config.toml
d_model = 768
head_dim = 64
activation = "gelu"
norm_place = "pre"
attn_scale = 0.125
tie_embeddings = true
init_std_up = 0.0179
optimizer = "muon_variant"
lr_head = 0.00657
schedule = "wsd"
final_lr_fraction = 0.0
train_tokens = 1061000000
MLP neurons of a small language model. Each row is named by its layer, matrix (down: output weights) and neuron, and shows model dimensions 576-671. Each number is 128 + 24 x the weight over its row's rms, rounded and kept within 0 to 255. Numbers have three digits each.
A block is one neuron, or neurons of one layer that tend to fire together. After each block is what it responds to, as a language model described it from the Wikipedia text at the highest values.

L8.down683:116134109118126113164157147148141130181148129087123130131124118110172108127118134174096134105135157144136135121147111155119119121125096104135105107099161106163092102130120105125106152110134112145108104115145162156144135106142157138149108087082167146126117139155112167125136114148186126129
L8.down1252:145126122145123116124083151144120120142115102112097127118138070116178102159120143136124112157118125128087084087118117148126109136164071164142119131096134088145150104157142140135109141099139103123132172115157124167118121142151160132123113147127145119158156142105150131151045124134133141122
L8.down1609:175150104160114125130103150150130126134159167116129132109089121105127144130147160089070132135124112121117115147110092128095143171120087135109127061114121053156091131155111122167130149159156071126137116088126134152150135114141150136128148152154142114109127145113092086156134142151135151088
L8.down1683:131109095175160098108128137160127156105207123093107128103142096132143116121136141117105123129200137131143127099101122088120145169121159139166134101143086113136113161132161120171093138135094132141124117150118130097150145182122129094149123120149160119116132122158102154095129107124116129108
L8.down1935:099110094127126157111119130162149144147113136141103073130120115136097138133170096130170099127126153115102110129140131080102130120136143171118099150140160107155154112152141141103164123110108155163109146122123116138154142133149130123157122107150175129130087177138123161117070108140151150128
L8.down1997:104165150140105135141138099133164171150096147081106146093148155118103152134157177109162124130148151092105099112098104127155145149155115117131146132127140142118133151163161122149154109081136150150075074154153122107117137158145059147148132108157140144112114141161135167118097104111089153138
L8.down2849:102125130116125159117113146101153137101151125115154124128053093112127123145153124145158113125140131134133111093122123105134138106140164164109098123136140093131153069126132100131125154078101121161116126157138111075125171094151153142169159150146129099113130114146159141110080080150128106146
L8.down3007:133087083124099108110109159138106073104146138128088156138113128158115117053109148160147178145143118126116136137141139117126127170101107104163174162135106098113137150146101121137085118146121145101137116125140132088189102132156138097145112099142113116110128123156158125137123124128138081135
Description: Cited critic or outlet. Tokens that name or link a reviewer, critic or news outlet in reception or reporting text, such as of, for, AllMusic, Forbes.

L8.down863:121128109087148128064156129184141119105107173121140134157105132093130127119119094172099120176121148119136158135157147143145118115146131109155155132163131136144090074149065103162103099136135139147130156089148157096081133143107109159140140159139145118095116120095121098116117117178114125104
L8.down1111:121152124113114135085119136095131145108135079095093138090163120100123115126093113129167143141102156082105119147150189133123166159150153131084136160128145067086102143075132137129110100128091133124143137135091090145114094146133101124078103161156100150094112099096101150136118135138118107119
L8.down1226:122093132142115174110136148120126115115102108135127090155097118121178139134118135124129088183101161097185127147164124100118118144173128127135142157125118122089119133092118097140128112138150110099131134146108155126120123117118120168152117106133184146095113155131153162120144127172123140129
L8.down1406:124140129111160139107120142117117114145148175160145167116111097122156152130141119148147084143140123130099169139120136097139090150136150123133116118125097108157108094088159124162113144160143111091127140151160143102142180148117070102143107126110155118101168116133137143116115099127104136137
L8.down1410:093096109152161169137147075124121131132167100114082177164138148094162125086085098093136127123152144091145098143157155111101081136175101144166154129138150124094127161082111115111104157153149147092090118148121080102139124101124149120122127170151138139140135148097138102125139100130106111084
L8.down1851:124147154141119150126141168120129130147090157104088167080118127117127102126114129112151115181088130151161171116132115094140106109132157144136167158139118107106126179095069118101100172099139116153140081156142130093136123130089183160116111127100099148123136103059083120140120121112130139082
L8.down2374:137119107096174138122145143136112137112131161149118082117077110143149115124123089130096152127088140131098125131070131145144138150067142117145122141084150112125155166097163163164161120158125097126117126109130128116115139124134153143144133114126107087121123148103175105181149158157172139176
L8.down2888:120176117102094149112106087118129102109143143155145116164110115101127117121165114129105166109106133124134104108099091136160128096099137123093145149145137088129197137077156158138146105115153091138111131107128177107117126130144135157091104156085136156101141093135157099114163151131158119115
Description: Finite be-verbs after subjects. Forms of "be" (was, is, are, were) right after a noun-phrase subject, as in "literacy was", "martyrdom is", "there were"; also weaker on quantifiers like several, three, 150 starting an object.

L6.down586:158141124101139115140116178155115084166136128145181128131071089132102093169110144100120137142163106126105113097100116153142107146122091126148119156133151126152154109164125129098099105117099108130135109137124103085148137141156137145141112190144101084161182105116139145141131138114116111110
L6.down793:140105095116135111118122168142102127086125111057113108113091148134128140109137126147097126089125095144142128078081180128125143113090121155111104138138100106123082118100114126141133093118143145119106123162116111139115142132163092135108130156105128120116151123136076124159132098117149096101
L6.down805:136178152145146083159166111112170126149148145141099137106113122138122121128139101151135127115153151180122118093131141088131130134147155096158114121111184065155170122137082100130139106120092152117131124127168134143135112108141166128128100109116165179149129113122171135131129116123103127133
L6.down1310:146160121139150156136070152142119128131106118087120126118145151123124105164148077129172120109098123129081114113116103139113138125087155142074119149195180072120088125123136120110141155150158164151135147130124130134111161117154101130103145152121156114148115105130105137133178073141126114112
L6.down1750:124156123134148131047133109130152119175123180105129147119137119153120096161136105170098135111155172171162106138135116128118098143139113109109111116131144087097111159148096106133106135138156180150134154136088147140122182152125130113090139136111106130155147119135149159145095120120122111164
L6.down1757:132144099114083098114133097141107096148135105130099127147124126139153139147102157098122116136108164142129151162107115115155157118146123110101141161136141146155171147141113152120158151139154118151155119130126157066116116154129116118129128110118170120073143132161110113116126087147097152121
L6.down2793:136163103124097098089143143129105152137154110129142133110188113141135074093156136144144148135090102082180152122189130129132124162149139148112139143154156134118102120137111106112088143091152141112115134111124149124137146161125132177109137174178115108153131135138148125144136152107087139132
L6.down2963:130104147116116144072113164122123078132095137167105140102140155116153119115108143116150125115118119140126157105131135120171142122138109163142112189154154124170126176085115129131133114117083155114107110168083160104141132128138115124113141117172156104094173161158129120152117137098150128114
Description: Sports table pre-opponent cells. Cell separators and other tokens just before an opponent or team name in sports results tables and game logs, e.g. "May 5 |" before "@ Boston", "#4" before "Oklahoma State", "against the" before "Nashville".

L9.down2716:136128120132168142138114135138145151174090104095153121121144149135121139145135128146106166153163133136087154110169127100112151080160098182110144145090145095147160105117129121093127140119121122104100126145159118091117138156196123144124119108140152116109139127155136153109115119114102119118
Description: Critic or publication names. Tokens naming the reviewer or outlet just before a quoted opinion in reception sections, such as AllMusic, Maxwell, Eurogamer, The (Daily Telegraph); weaker on names in cast tables and citations.

L9.down2895:112110109153135122102130123086153171140144152136144143071115144076129097127101108106135115132123174120155124115092135136070141111168159119168156118081119125136148159102144151092097119113158109125128129153114131099117097105087113161111137122087117139111137096132143133139143144108151120121
Description: Before a predicate judgment. Fires on the object or copula right before an evaluation or description, e.g. called it, was deemed, hailed X as, may have been.

L8.down665:141134131140157093127144101132138154128107098159158099156146143106133110098136147132121114148132156127124131125123127157097136154114072135143096104113117144141154115132104129087122095143102105154094096129144166135168147146132126107132184080113132113122124108123121122135149138122139158121
L8.down980:152152142150132116164108124137127137143151135104144146130128126118108103101121080130113101085127134130139142115104117099090134108130157099132157165150080110107128176115102096078111128105124133146137186109127097159104152141159131117120124123143099113167147143146077110181106149126124128132
L8.down1290:125130139150168106116078152120128144134095121112139129135130121152094099151143136138109123075140135143111141124128147123129113093159143111127147145125127146164135150107105161156121118152119101143121119106119146112140134135135114142146160137115118114154088124104122119117104105153090140165
L8.down2148:112144137123137108140127135121133130131114125148122121116153123115115118154127103140161117092178161108101134150114123151120090087167159068121162139113132150142127083096119135129169076134096123138112132102160130119138100098114167145104136121114126144113098168140086134139124108117132149125
L8.down2252:137146151111134119129096121129106130104131118137112129189136108110166066101184125111131110148094116112115138148140158094121090122164178118140193087159136103140079134153107155065143113174151108118158113127147135092140120143107145167105135114173135173125115105099107121129113145077113151092
L8.down2331:112182092119136105122102134085140138183155112152149104144106119137151112136145113167148154145119144121163114134085145139109094136116106111141097171145142144144125138097122106142099075170113109131135144149131146154157106126111114131114142141211150139119123099101122133157115119119151139093
L8.down2612:151154092164093093149124126153142158115147106089145147126115158095102138110123111131100116093106113133099156167117166170080142121089109117151135116137085126124137116122117131097139082112112145149151168109163133072151126165138138082148131108112151147136132117074137121116153118141124092167
L8.down2663:124147117103092128127125165074107128117120133114132119098132126172174098155100149129110119143129116100102121083184130130125138145115142117105112117166165098157123119120144154072118134112144121142171145163120151112114118115108132149144127191129119077140142128120113107116119124144102114116
Description: Position before a name. Separators, prepositions and verbs just before a team, club or place name, e.g. "|" in fixture tables, "(to", "signed with", "v.".

L9.down2730:130140136170095192172140162158144126107139170140124147154138135122130146098151127152179127132057133105144137100141063120145097121147147104097124166141121106156124090105132133122119138134152133123150134154106115140097126125159122114115093131150130099130145108162137127111140172121110096136
Description: Before a person's name. Separators and words right before a person's full name in tables, lists and credits, such as table pipes, commas, "and", "by:", and role nouns like "scholar".

L9.down2211:127128094130131151129141135158121099112140135142136096128118128111143116119157144138128115130106101117123135100093099144125158172147145172141169167087127083132147135140168118084165102102192137144141142158112135126119098105141130110134147164127107129167159103126105132145137086096128121149
Description: Sports tables and results. Cells and separators in sports schedules, standings and results, such as table pipes, scores (43–23), seeds and start times, plus superlatives like best or longest.

L6.down165:154139111185094151129134145140138148168118123132062102138092139116154149119142089147165116113131103079130160126147145073111168117124124170146141118141157156126126125103096124143104120108112105119127108118151123105140127124137200110122124137102077148160127105142164112105100104128140124135
L6.down364:113110122136110141118102120118128116129122131159123132136126108126140109110127140116138124128118130132088101121114162102127118103157127153180129132142127118137117109106127130102126127106113150103140132087136128137148136185132121123060119136080160158137124141115160101167099120105169159159
L6.down407:125115088130115072109114151155117120117160132093078114128133140155114138171127169120170194113115124153095108135110130165150140114135194133085155122163126127122127143132125130088142089114126124134121163111149070112172142092145144134186122140144142147177148062154178140149138105167142076114
L6.down856:135128161144124126112102128091138156127134145114092116141117143112136154118096121093102171141109117134112113189102172135171138158143141144115175142119132116129141111186153126155147124138082058163122130124136146142119139120148130156157159130165165150141170146092115094135183097140141147103
L6.down1217:144097136176129119143136138163167151104113135127151115139144075117157140160139105146137121097128132172133134119125084109123116106145103125150143107146085110100139116136106128141144126124111114161075126140104142143179152116129141185157189152126141157086134160122141132160109101147116112145
L6.down1265:142117100129133137164152106095145112149169100134081125129113113122151112148181150108147100170132159155111122123149127197132172139101153085185102134146198141096171160144169105133111149151125105142147080157141129120156128142147136148145126136117116094127138133104113123103144112105132125095
L6.down1360:097145076137139145140150099145127132119113113109121136140133138113147132146157154143154120092156171136122149109141126094129156109137171117131145151121119115125136173142135150124089119087109140091080098106151092059169141119124143125180135173136136138143157167114140155135147114147157093166
L6.down1950:162159150122096162160133081140131107154185101082119137133055098105105120121128189128111132127113117135121134194121113120089110129111140144123116134153120102129109142165160114094118161124138134096126118177092137114157137111148071167115139136168121126157145165136114191091115140144129140110
Description: Critic source attributions. Tokens in Wikipedia reception sections naming a review source or score, like aggregator website, AllMusic, critic of Empire, 7.5, ratings-table pipes.

L6.down354:151111094101122190146134125141149128072106119161119115098223131171148119128174094140134143125145161095159153102171174092111093109158150108148134157108120131131155134099140148156148156132125091108154156124138132132160101141166149137099120166174093162126098145081087140085107151126097178126
L6.down1260:100104167139139102100141130133115114138116119162096158112096139122134139107163132147122128083131160144157136108140101164136155110116165135135137123114103119119104124081130155132138134146167112138118138110120165122146138166134078102143101093101094144176097130092118130117132146112156129107
L6.down1376:135140143135092114137135119095104124113180101100114111104131105126137098125128115135151119105112136121124123140135145124133178131129138158115157109159149132115104120196134144168128125091117113158120157155129135100122119161101127116124134073118132167145124077104128120086141112140165131161
L6.down1492:095140138118116118140097143095111125110105099129143106114163095133160116079112121127130097149106086125162106150101138125117129157138126118092159096163118118138121110139121093140114096092112096124083171097183134125141110096126153117127114154146156137123148088140096128121129131149120124118
L6.down2209:131130107133141112121131137127113135142113142101076140134108108113143102111136160118132127144110146118150128123135127129130122130170132151108126128161132141129157146145104172131120105146129121118134096122147101107136123081145163139142164098117088165135107127127135145102086180113100136140
L6.down2365:091130120113127084122141142133149146156172133136121094168122159092162134169141132117171102097078130149108154154151136176124139112103174110094116136104118151150140097125128116121124087132123107139105108109096147114149138159131133133151138125152101127098123092149136137140119105143116097129
L6.down2425:115158116110152097102146089157111113115116111175096115132131131109109121172117127116137114140149140100099146141158096141132145140160130102111153121148139127196135108196128109146134108100107105139112159131090162113127133068101139156117095131132136091122138093093115098096139141120135103112
L6.down2586:155138086159114133122134130135123107108149130140144094133109153165116084119175152091114104119145116088131176100110159141120112098131135144173177111109130118123120132105097135129099092075140131042132123123114133112142141159116093155146130185122148092088166123155106132153138133135122130106
Description: List item separators. Separators closing an item in a list of proper names, like the semicolons, commas, pipes or dashes after Brigade (…); or FDP, ahead of the next name.

L9.down2415:171127165079127137134133152103142145118165147126149106099152131115150136119126117123164121125119145096123136104171116133136138098170129112127125160119151141147128112100149104164125123116130159120143119151161094170107178111127085112136150169120144135148121137123155107134162141158157147107
Description: Name starts in lists. Opening or middle word pieces of names and places in tables, lists and credits, such as Black(pool), Bry(son), Mc(Hugh), Glam(organ).

L8.down57:160146154139117084154127084141145116103109149103112079068105147166107149114135150172144166152095118127124160162113124090134116106116118132102136102143130140101118138187105136151111153179094151126107150157095116162142164113120116158099133154072135155125162105104083115147141096103125147134
L8.down241:142147153132125122124091123159137110135142128151113132113119112110168095136172149128148132155114141114116142133075126157128144128102185098119142142110147092134163140074140111157116074144129109151114088131127109133104095106141121174179162120163148142070147139100186147093119094163108088164
L8.down372:145134127157079139155129150100148184142140139151125116125166140093129151140160149178130131108100115169117127130158076107115123139069110105161155127125110117126146130108107152129152131123116151123147134122109120130141134124135133120130150130152101105174119171119117171112095117124111103121
L8.down402:166097127150113146153124110187138158122152115132095158090121150086156131111105126105118167167104103137107158141115092078095131100120142153102114145117155097101139111140119124090141114134155137095085163145147161146119179118076153117172094119121107152108130111128130081147097131122126107134
L8.down716:178104146138121123106151134089147094101153102090068127112125119086153128129098121086112131144124158114120116128119109098144134126133086111195129133145078144126110108104181139142126140106110112196117150139121147121125137197108128098173147125147126110129139133111137157120128100142100083118
L8.down2212:121139162081115116134145117182151141139152090112154148116153138125139127130125106090150158119170127148139106091175087171123112125143119124129111107106159128145119135092083143104132077147134168157108146086111121139111128119143122119134154123122142112099115119146080154124147127185104100087
L8.down2306:160179120117110088147157125133161119093086151117108157138108136090102127108113128089148142158148135099118121117109109151134083126165160137188152127110169129117120133158170123128129144124114122162181107137089151144139116138143155124109104135183082151094118161106143106140124138138135146151
L8.down2468:126130119127094107143112170129124130089146130136119124101095132104109155097152100105155139140133131141128148120069210097132152124123130152127120161103114121125119107105105147147108104105146158139108127133099105099107122152208103124121102140127123130093180112116108122116102160151072118113
Description: Sports table cell dividers. Table pipe separators in sports results and stats tables, especially right after an opponent name before the result (@ Detroit | L 82–86, 12 | Kansas State), plus scattered unrelated word pieces in prose.

L6.down33:191121127110126104159126100137120124118132117127115116109139108161153136109157143163122096142118155152117108126116158137078131166106134131148144113101128133128121089124181140105135133158112112135075078158109120098137148117093131124141153150107149148104133137091151141092117140085096133142
L6.down149:134111136140062127117134153136122127136139130091089111143143100129161128157120160148107108131147144114156146170138107111127122178109124100156091070144139155119109143118094091107149123161163122123112120150078101154135146144090082096156130154135178123146106172125137094131105114124107091128
L6.down170:129132112124095137108131129144114146106109164169103145125103088129169101124152063107096080162114168134106127140066127158128131162131122122146128138159117136102109150096143140133133123137140152130131124130123099164112133152129130107163158108121137074115122154143109137113079124129183160047
L6.down1105:152170101118142137121098142094141132139138121114134094093074133119116128115155109121145135142113126113149168157099120124115129145113099165189105122127147079111107135166153103178115118120128141156098104164105112111166135106123132119136162142153107103170129144116157104127111121145132112122
L6.down1382:112129154134094146135142101061165108134124121134096151099109147074070100146118137149092130106106131111106112133106090142108150107084169116125098110117133160136060150091140118086120127118146096133129124115133108155123141132126113137160143169177149146098127143097152133105099099152100096081
L6.down1395:138150136095118095099074139108160131113114123119139123125170135144127150081102156169141133164153106138157114180093169149092118166142105115123157121107128112165126103131119122123126121114075143120062111208135109131102111127173116132095150137111141140116109108116095133085094124155126129155
L6.down2611:116148122147150132127123117124132168092122114113097115149126140137133117116159137169122150112122095155116157143117139148085139109104175108116151122138111121109117136179125136144168130142121130108121095155105079131131127127124108153137119180141120172137069121119142149110098163136142123101
L6.down2941:131132110171136137130127099120168167059182108197125146152123146149144129078121088144155119129102122091134151126119122124152145145173139137119123116096090132125127134110124133129111102160141130127088111151102092107146136127112161143125154159130114146136181115104141136121166067180124144174
Description: Predicate status descriptors. Ordinals, superlatives and status words (first, last, former, greatest, become, been) in predicates that classify or rank a subject, e.g. "was Presley's greatest", "is a former mufti".

L8.down167:148094117145115124124124147116141118125144139124167137124164170095076181133077149115115106104120095082117126123131145103128152144145102121152147111126134104148126139058135114124132156103157170129106152127129116143108148144146102097128122113154162145146101148144156143130136103109149131147
L8.down257:124135113144136109130145104132155127126113119133141092118138108123119159093165123103155114135123170094162140171101132129134112119101153103160129143157092184141144105150145130149159082136092150160129119095135135109134117121102105113183118113080153106117167116156112163145124166129153140096
L8.down572:137149113148142129084097142149140136150115129092144102136102124137080162170148109126162134122115184167095149127136139112156119141152143120161100147122099130145141118143110175139127157189130139132176180133119142116099167152147115133157151164165182118133154115155119133139097138078150113138
L8.down1019:192111125126129129133105128146127134156152130106147130155107097118120152116139113089176079137143123095087080107115081152129131118154159139100128116115118132130084131111132089103114189114137129097176059108127149074132149120111103116105127117136130065153102104135132157149169112115111128113
L8.down1148:119133123130131141165110148149152114135123125110110109105124138128091166186128106105164175107150154155156107110133140123088118116112147103140120155122148150129126128114152148123122126165113100151120123138087104150132105189175082154141159084135148166116177140141147139123160186148105147111
L8.down1441:106123125119131190128150125123123139085083178119072162130151117129127163147143132086153153112127112135158151098169126168137131112130145126157142132116186127073133147126131124151150133135158136094110136116157099077165175110139101116141092156096134110138144157129103156156128129111169144107
L8.down2079:128111078116090126137122101105115124121100131063147205146126129093113121115138131100143107121154146064148134119127115117129129161144111157109123163081108090131127133132141134087132160125151158107099143160108135098121138100166118089091067106057182131115096152102141142143125130090133120131
L8.down2211:087149149125167142137095085139139129098139092158119140140159106136129112119104119114157166127108117150136118137105126146126147125104137131135128156088126132161101125142125151134111134152124130109113148095176122134143141132163109093107104069096083133146081129105102108104109143146136136118
Description: Personal name pieces. Tokens inside or starting personal names, often in Wikipedia tables after a pipe, such as Elizabeth, Jay-ne, McG-ow-an, and sometimes Irish place names like Dungan-n-on.

L6.down554:081148113142083087126132123123134130150134089112100143090114171100116127146132114121092062136093118114105087158119123128147138114126171121138179129128122126112120140125124158122140118096092122099136089124206136128122123132124124079148115137149119118145125147170130109136095135086152142103
L6.down575:136146115103146152066141145141132105099150175123129145156107146135168088145101139122108122162156111175093088136128157120107103128143141152159186134126104109155130183138138122139142109111125142138152090130129128111114126116111153131087109147127112137132118119125133122141131140099113145130
L6.down1225:126092107114137121120137147126137147150128113139146104161090137152098110103171119093138153131123134143130117102121128131102106113127111145141172135104114109099108121152176188142134122089081163140197118134124138094143130112125143157123118126120154117138180122142117165147118151135119123114
L6.down1833:117160130113130110140127133142116153141142084114181128109122130169116129135127094132104094103110163140118122140112107107131125111117150141115133137153087099143122140141124166137136106137124106097125160142124128097148172130169136113130176115140109142146081131126137094161132089138141121132
L6.down2515:107141149129114112193123184135153138168135126054075117111106111156093094135127143086143096141136148124148116126119150136178142131124156090126127106107136140116146130150124104125142100172097109066129143131171123136162124124141118130156132155137120130159127131128120147184141114127108153070
L6.down2689:098079094128097076142094130159149123146126135093110137142115112154143107160192100102191115156163108139121070126130088126127084072141081151130141121148147112161113092120156137183124111131118126155149108117138139141125121124164141109101124104116120158140142102128130102121141139101109147094
L6.down2833:145151125122105169114094137147099115082135140123117184153144138109126145141153121113162098163098092120101145096126140129155108141140147156122131141142193108160099148145108110137104114114098127119118104110169127163175108101128154134097132124148119062075139111093119109087156180118145158093
L6.down3017:170125117095113130135154120137095130110154127093125144116106158122123195135106121094124104123099104104120109176144131118162141130156126147165182125132106127087121169096144122108175157120157124127118137135177103121123208145113116122173128121130106158075140154142138130105125119114172116108
Description: Irish/Scottish name pieces. Inner pieces of Northern Irish and Scottish place names (Armagh, Finaghy, Ballymena, Lochridge, Clan), plus ethnic and nationality words like Irish, Greek, Muslim.